config.toml
n_layer = 8
norm = "rmsnorm"
parallel_block = false
init_std_o = 0.00708
init_std_up = 0.0283
init_std_down = 0.00306
warmup_steps = 450
doc_mask = true
MLP neurons of a small language model. Each row is named by its layer, matrix (down: output weights) and neuron, and shows model dimensions 0-169. Each number is 500 + 40 x the weight over its row's rms, rounded and kept within 0 to 999. Numbers have three digits each. A neuron's up and down rows have the sign that makes its largest values positive.
A block is one neuron, or neurons of one layer that tend to fire together. Before each block is what it responds to, as a language model described it from the Wikipedia text at the highest values.

Commas and "and" between items in a list of three or more, mostly before the last or a later item, e.g. "birds, and waterfowl", "editor and publisher".
L4.down317:492489519497522484528497477429467520457537524477506535541525434482524502566508463483514506508517487516564525443538475539577492541529483424443648474498532494485513540507419516521472497465501528553543460577492556556480537482548508508460439522511562547475520539468525448548440511488507476443509562507489506456529432492461514482540455485499422491513450500509495509457499604458452513515509518462517553484504503569510513512551543467513422476501503498559510500509536545525473507504540494430472480511493497545430559521
L4.down508:460543536509523499501566537531522527514501519474466503535500435550489511544536426504516552464515513460578596476534405498408431501524553474474622460503463488450492470543561444518508468451541411511495546541537507554504489485481538537512488502466548540486455475459486383450506496461546549429514503499481567498485449536481452496552509482539447470419454447513495463445498455468486477561530511452483506519502513453552537513546490503547457493536446501522539498550491503480507478482431542490515511541507488512488496501
L4.down1155:448504570482490525481563526411488536491469407523487520542470563564539498492561433551493508511534492471454535457519468510522426449436475465460545480515503527438487569497491489413423474500548459534538560433475497476480463526506496501528426453522465458474471487462504517503506513483512471487483562520503495531475446490457494475496436505543479526533517498555495448482522496479496515485507381438560535523482561464529509557556516510573555437456465481509477508544523431478506461511486496550424476499500493554495527481
L4.down1300:492584510441488538529472511475472494512480518432522505514503428511504518508425527546508482557480531457533495458535487462556519530499503464424606542491499505513444532441497506542522530506483492466491469464581587407469570545574448515531526505570506500472509496522530471542417560479500511475440472539432484529482515490578422478459490462475554443480508475550520440460426436545468465490499467439560432480532467519447473493529480480473424564499485539532517471469527482542548509486582479506440530461488475507452523562

Commas and final word pieces that close an item in a list, especially the next-to-last item before "and", e.g. "181 households," "Korean War", "chemotherapy".
L5.down141:451519543564499505509471525498509460540492472450385530541519554458438536473458399490508490474494512515548562528539501528518528531519493568482532472563492583500575487501421522546574505480466439543545492541523515478462504559515492534428497528552523542525522537516529594491499542461516480579517492541520448493433530492451514468509563471437568500456519497481524547528507476499444495525552498448458487529439477464482522488518415461468393564509507464575505457410468501467470500498499493488527533469578513416491531532
L5.down2035:549543510501496480529527450444531548558465455542471501497492501529533527500483524466532575565511502550549552448493563518542501542486484512460478513510451504522456451490420508491553573556482489522510473454540489437503500622514524492445550552508412471572534464485518582524466485471535531479544512498535480528506507535444487468527603507457484501491484490460513519538495509433518506509594539469533487443480489476431514494541475506547496580445497503430500481509521523459459525592522481580585475486560544410460518504

Closing == or === markers ending wiki section headings such as ==History==, ===Description===, ==Awards==, plus table separator rows like |---|---|.
L3.down55:454510562527518511535484540514446533549523443510444474523537451473465498569529457491470476464468466459515509463496484530518469484542456415455502462480506484490479409525534501402516552502591461537499492594480547529527520463485489450505457513448489502476500449481464501465475543531528518490533514537487527442485457495486561526499528463543456528526509524463463449496395470558448571495537484535516493467471473452447538506587496446488502511468518480543524566471475508507469497488463501491568515567512448483478521498
L3.down57:539502557560545454562487493572484434465449537534466487580516435521453535504501507486567463489532385524472524550429498494495517465487505562457460541466479509505543429494453510464511537542476460494481578502438485491436491463484517522504456559560443467504473499466592566586506574497442470506482475484497553424517448461418525463559543527452455502527474471515524563499528578521467546509561505564518523506487508498550439438525440482483439538487544467521526477505467457485460503561478490455453497466417407482516476512
L3.down734:465538488498555484534498513490461524516430483483421482487495511478570502431457471443500541469497473547491440480534426471456534524524550503471679502532478560481441441618479495472533492533550505517475551494451514546476466492400462483575473503472481512430567515463486502472545482515518480404518523501507526511507432486451518573517531527496556492504414566558461485489526509543498500441507503495481499530532450529504455492452474548500536512443490476480471510498484476521474502517495519510517501440538455491488449430
L3.down778:504473500568504501542466582508479562490521501636457435491514480530495571536529566502467423518491560531573556483486482432457544481513546528464526529535570479505560510493467523455535523516512473425526420506518502527487543441591488500459571546536529402517533527477543533538408501543497519508467495491473502560490483479499479552466525467503506521500448474545496531427536443525495521533474455489535452505436429569549524519511494501486506602597503508535485528514407529503551473536493512470484482446474463537538485518
L3.down1126:485519438446512536540512506554444508527560497459634452522457579583500507498483507475589492547566558465515446534453495508532488467551537476458598465516476495472543508479520527494509549457526506592457507526494519539471497527462511461513530525507537459532520457572567500493530539496496504502451527582445458511549505528520513512532483521505479499525495468497525545482502504478556435556436550485511503480475493458512501574441543497520507498488476528479533519487532463596543526550578408490477469512542584572439490493
L3.down1637:519451495562452559514485478474528534500521507476503404607502526551488526549448540487477541488555521452471518475538430523511508455475461472390589525524481534570504442583504476532457530551525546503522554518515503516558440552480423492464535476475503478511441497493498427521496513553457428532553534466436475523508529472545470508497411505492488536475424502524562471483538487482421444470414502527513492522480421466522526483433486561509530551607500498480460517448490511513433492563565527516543551477460487475446540452
L3.down1948:523492458503587488525468428525464594518562491440495506528529489560476424607501508521453504562473502543552510466514462486530485494469439506452443484520555492525532566539501528483427513468484439539496502428484479440563432517598464487487523474527498484461549465476544532507471458480495434462492499515572573523481434500565505499441528511480473450499502512431492465467502505575497502504402399478505490419428533472434493489534549512455514594481521521481537513545553483554520483494511497487521476539455450390465522523
L3.down2475:504425499529468450571457522530422520497481471518524505529521523552556508499491480429528493478449502517531521500468465496591478459521540453561566484452486449498542457496522475512453485544615452506462559455478478538418568483420463497477506494465490445481505476506504497477476454602391499492532492457507536504507451462480459556554526508546413464564493469449472499505508434519454521496498448508462463465552514506570531502505529455509511511535540511527457519472503498480455459502577476507457457413508505477449457492

Closing == or === markers ending Wikipedia section headings such as ==Career==, ==Early life and education==, ==History==, plus weaker hits on table cell separators and line breaks.
L4.down75:518537485446414474475443509509429485489460546497489490501489534520460586547444555562492562480448503538508561479553488474476527436552541496472741457484507505467498513475512514515526491513461494501423507554519499519509484533557517534554483500479473530570529472529474443548496537435514519491483541471444467489495476532528509512517520482429563511460506532487528449501502476463520475529556546492520496471519500515537520489512570526533499468512514498475518482455492493473545564524471551453553557477478495431458429483
L4.down1302:497533463500488494514465485487480523489497485502437496520504494480484501521524512481472558500526480517511468472560491480501489498498492475475888495505468508518538439490540532498491473499539527473505504510472516512537478524495536481539515511490447518443527443493497497507501513521538495470535543493458517530502421482475509499480489507462615476496497489531490507505488521490514525452504540511459499473535518490519507493501513516457474504445437509508493472514491451519464493452455487515513517471544492480436465503
L4.down1669:541580449516480468503516507544487517458487522481518457478569528546476525509444504439456515512479495541483503473474446480495528460566467511469638507523438485494579525534443555486574504497525506512477500439500485492528513495446461448532526487499442530446540456499505505415441476519487559507491435531428466496481505542540466508524516484483542517508475451469461450535517515536495416542572547476541448492496491530546484479452403424517565538482439500571540512509479465503493550483501455507496532462539547429518455497
L4.down2522:532465514526563438597522479492507503515492485519537511523549431498538512505524458464487487479500527525478495538564455545489548475536514449537708483505450543478494514459531519477487510466637490535539537500503460470468499475514481481482565435494517533476504547517459451546450470535513469467524534473473497481496458491450508494515497462469391423429483460549495469442529427527512472518473494620528492440530507548528491547493462505481523484566505539478477524510507486442474460505463477510511498431574515502511506463

Commas and "and" that follow the second or later item in a list of parallel nouns, such as "clothes, footwear," or "Derbyshire, Worcestershire and".
L3.down445:525526525527575510448478483503476489469498460564475538449464448619533524490415535512442468485573523516501565475525465491464487523514483534489501546450496445475427464455472509499513550512494474499456588523550523551479534512494467471523424521517497528497519465518496443547512407548450565485541434555459510512499501516542465472482470627438533517453525469480539513454447472485491483499491488478486478554494455493504545444489454543498473491475517469443454515568539493469460447467496574559468525525532526555539458486
L3.down668:515446530554446568494509517545505500493463481548490414476474511461502547571478470525508512485543486474496540573504534496534477554437544491549513610506479471453419522517501543480523605499467496508481505526507515470425515580529532531473428574546520507507517517493499531494444449483477503497469527525548457497471485474481494480553431564552495468532520509555516520452457521516508402487475498506523459537502581508550475438427464488523563450563497535475516507516573490445543475552557494471434519490570512533484431473
L3.down837:525552441468507507496486522490447424536466500502491522485502462503505485454550458507458465426457475489493546551554470519510463512526522459454584517523543432498507548466453468609537511533502527527424552508563518384504490542548488446458489547505503482489505506532432555502456525436516484507511515555490554477535531510503511526539456553512523497458497515454473504503568496458444468435478566461548515506528489516512501492529503496476473434520443537499531542584470465532461501512542527465487586540498484453562451495
L3.down1061:575564442512444543498509433515492490508486471498506434504468455526501575500445540411500489494580494539571470548523479446533511530522505494516614574560466416512481434436460495449565552510477523450489510484571492457486542523562503431480496540491478507485520460528453458493467440459463495576459572510538510471497470546532449468475519543507630537436547466421521531423496537486498502473535477531494449482488426520457477494506456492481492548542408498475478449467486462488473521528544492558546506480520508533509502477
L3.down1359:572513510493537573490455506461466544450529472478452531527521559548475545555505507514493524534527494516566539538491528451520576598451475509460601532511585467480517438478458559474485553456428451456501593497544472472493480552509504499479590534519572445558562508423532511600472462452503473538498562491393423463528473414498486471512483495490481532566499516454526490499508464491573566462528539484439483489533540529487458531542565449481480491493506517501557467512464498516498562528504445501569489459478453473471471525
L3.down1874:556505484517499489477496462443442510447503514467473538538482476524549544451413405509491488481492490507458601497520459518485468431438529503440609578497486516489437527474477520536419501468522528511502522511488463396435511503522543493494441485409487550537567449501543527565555501495432515504518562460505489464499536503533418505455489483537502494439606593465479451485565567488452492485486505474494551549490478498520494553493470515447431455483464597534493506472525539512479532553491438454518509519526521570581506502
L3.down2206:488499492563490495482419476472457517465529473485530507520472487547450501484496522495458552546522496542513625532484556398557544542484512519466504578487451496498435488380478545489515506482471549536488507500557480470389508484494524504464432533514503503602564515537506561539466491484482520511470603533495496454496504578479446456435548462490526501481552506482526510510506513482507512509501543479507516488541516566429522510489445484504448521508553476456515441523551498424464480584563477516517479479500523513427506480
L3.down2219:553483488489425519518422542523460493479527522503524498513480477578481466475458460501502505592522525480491487546554534490520466549463531557515621524597534482471452516555435559480525518492448449505403570417502524493464368484467528479428541564515557478494533462504512531579505509462524488490505426473474422507437522458482498476553538530534486572514549507485485523566503556470483408492530517403516449489486435501495491484527529506442478505485499521459508520507519477505531506532556474484479557502474509466509463534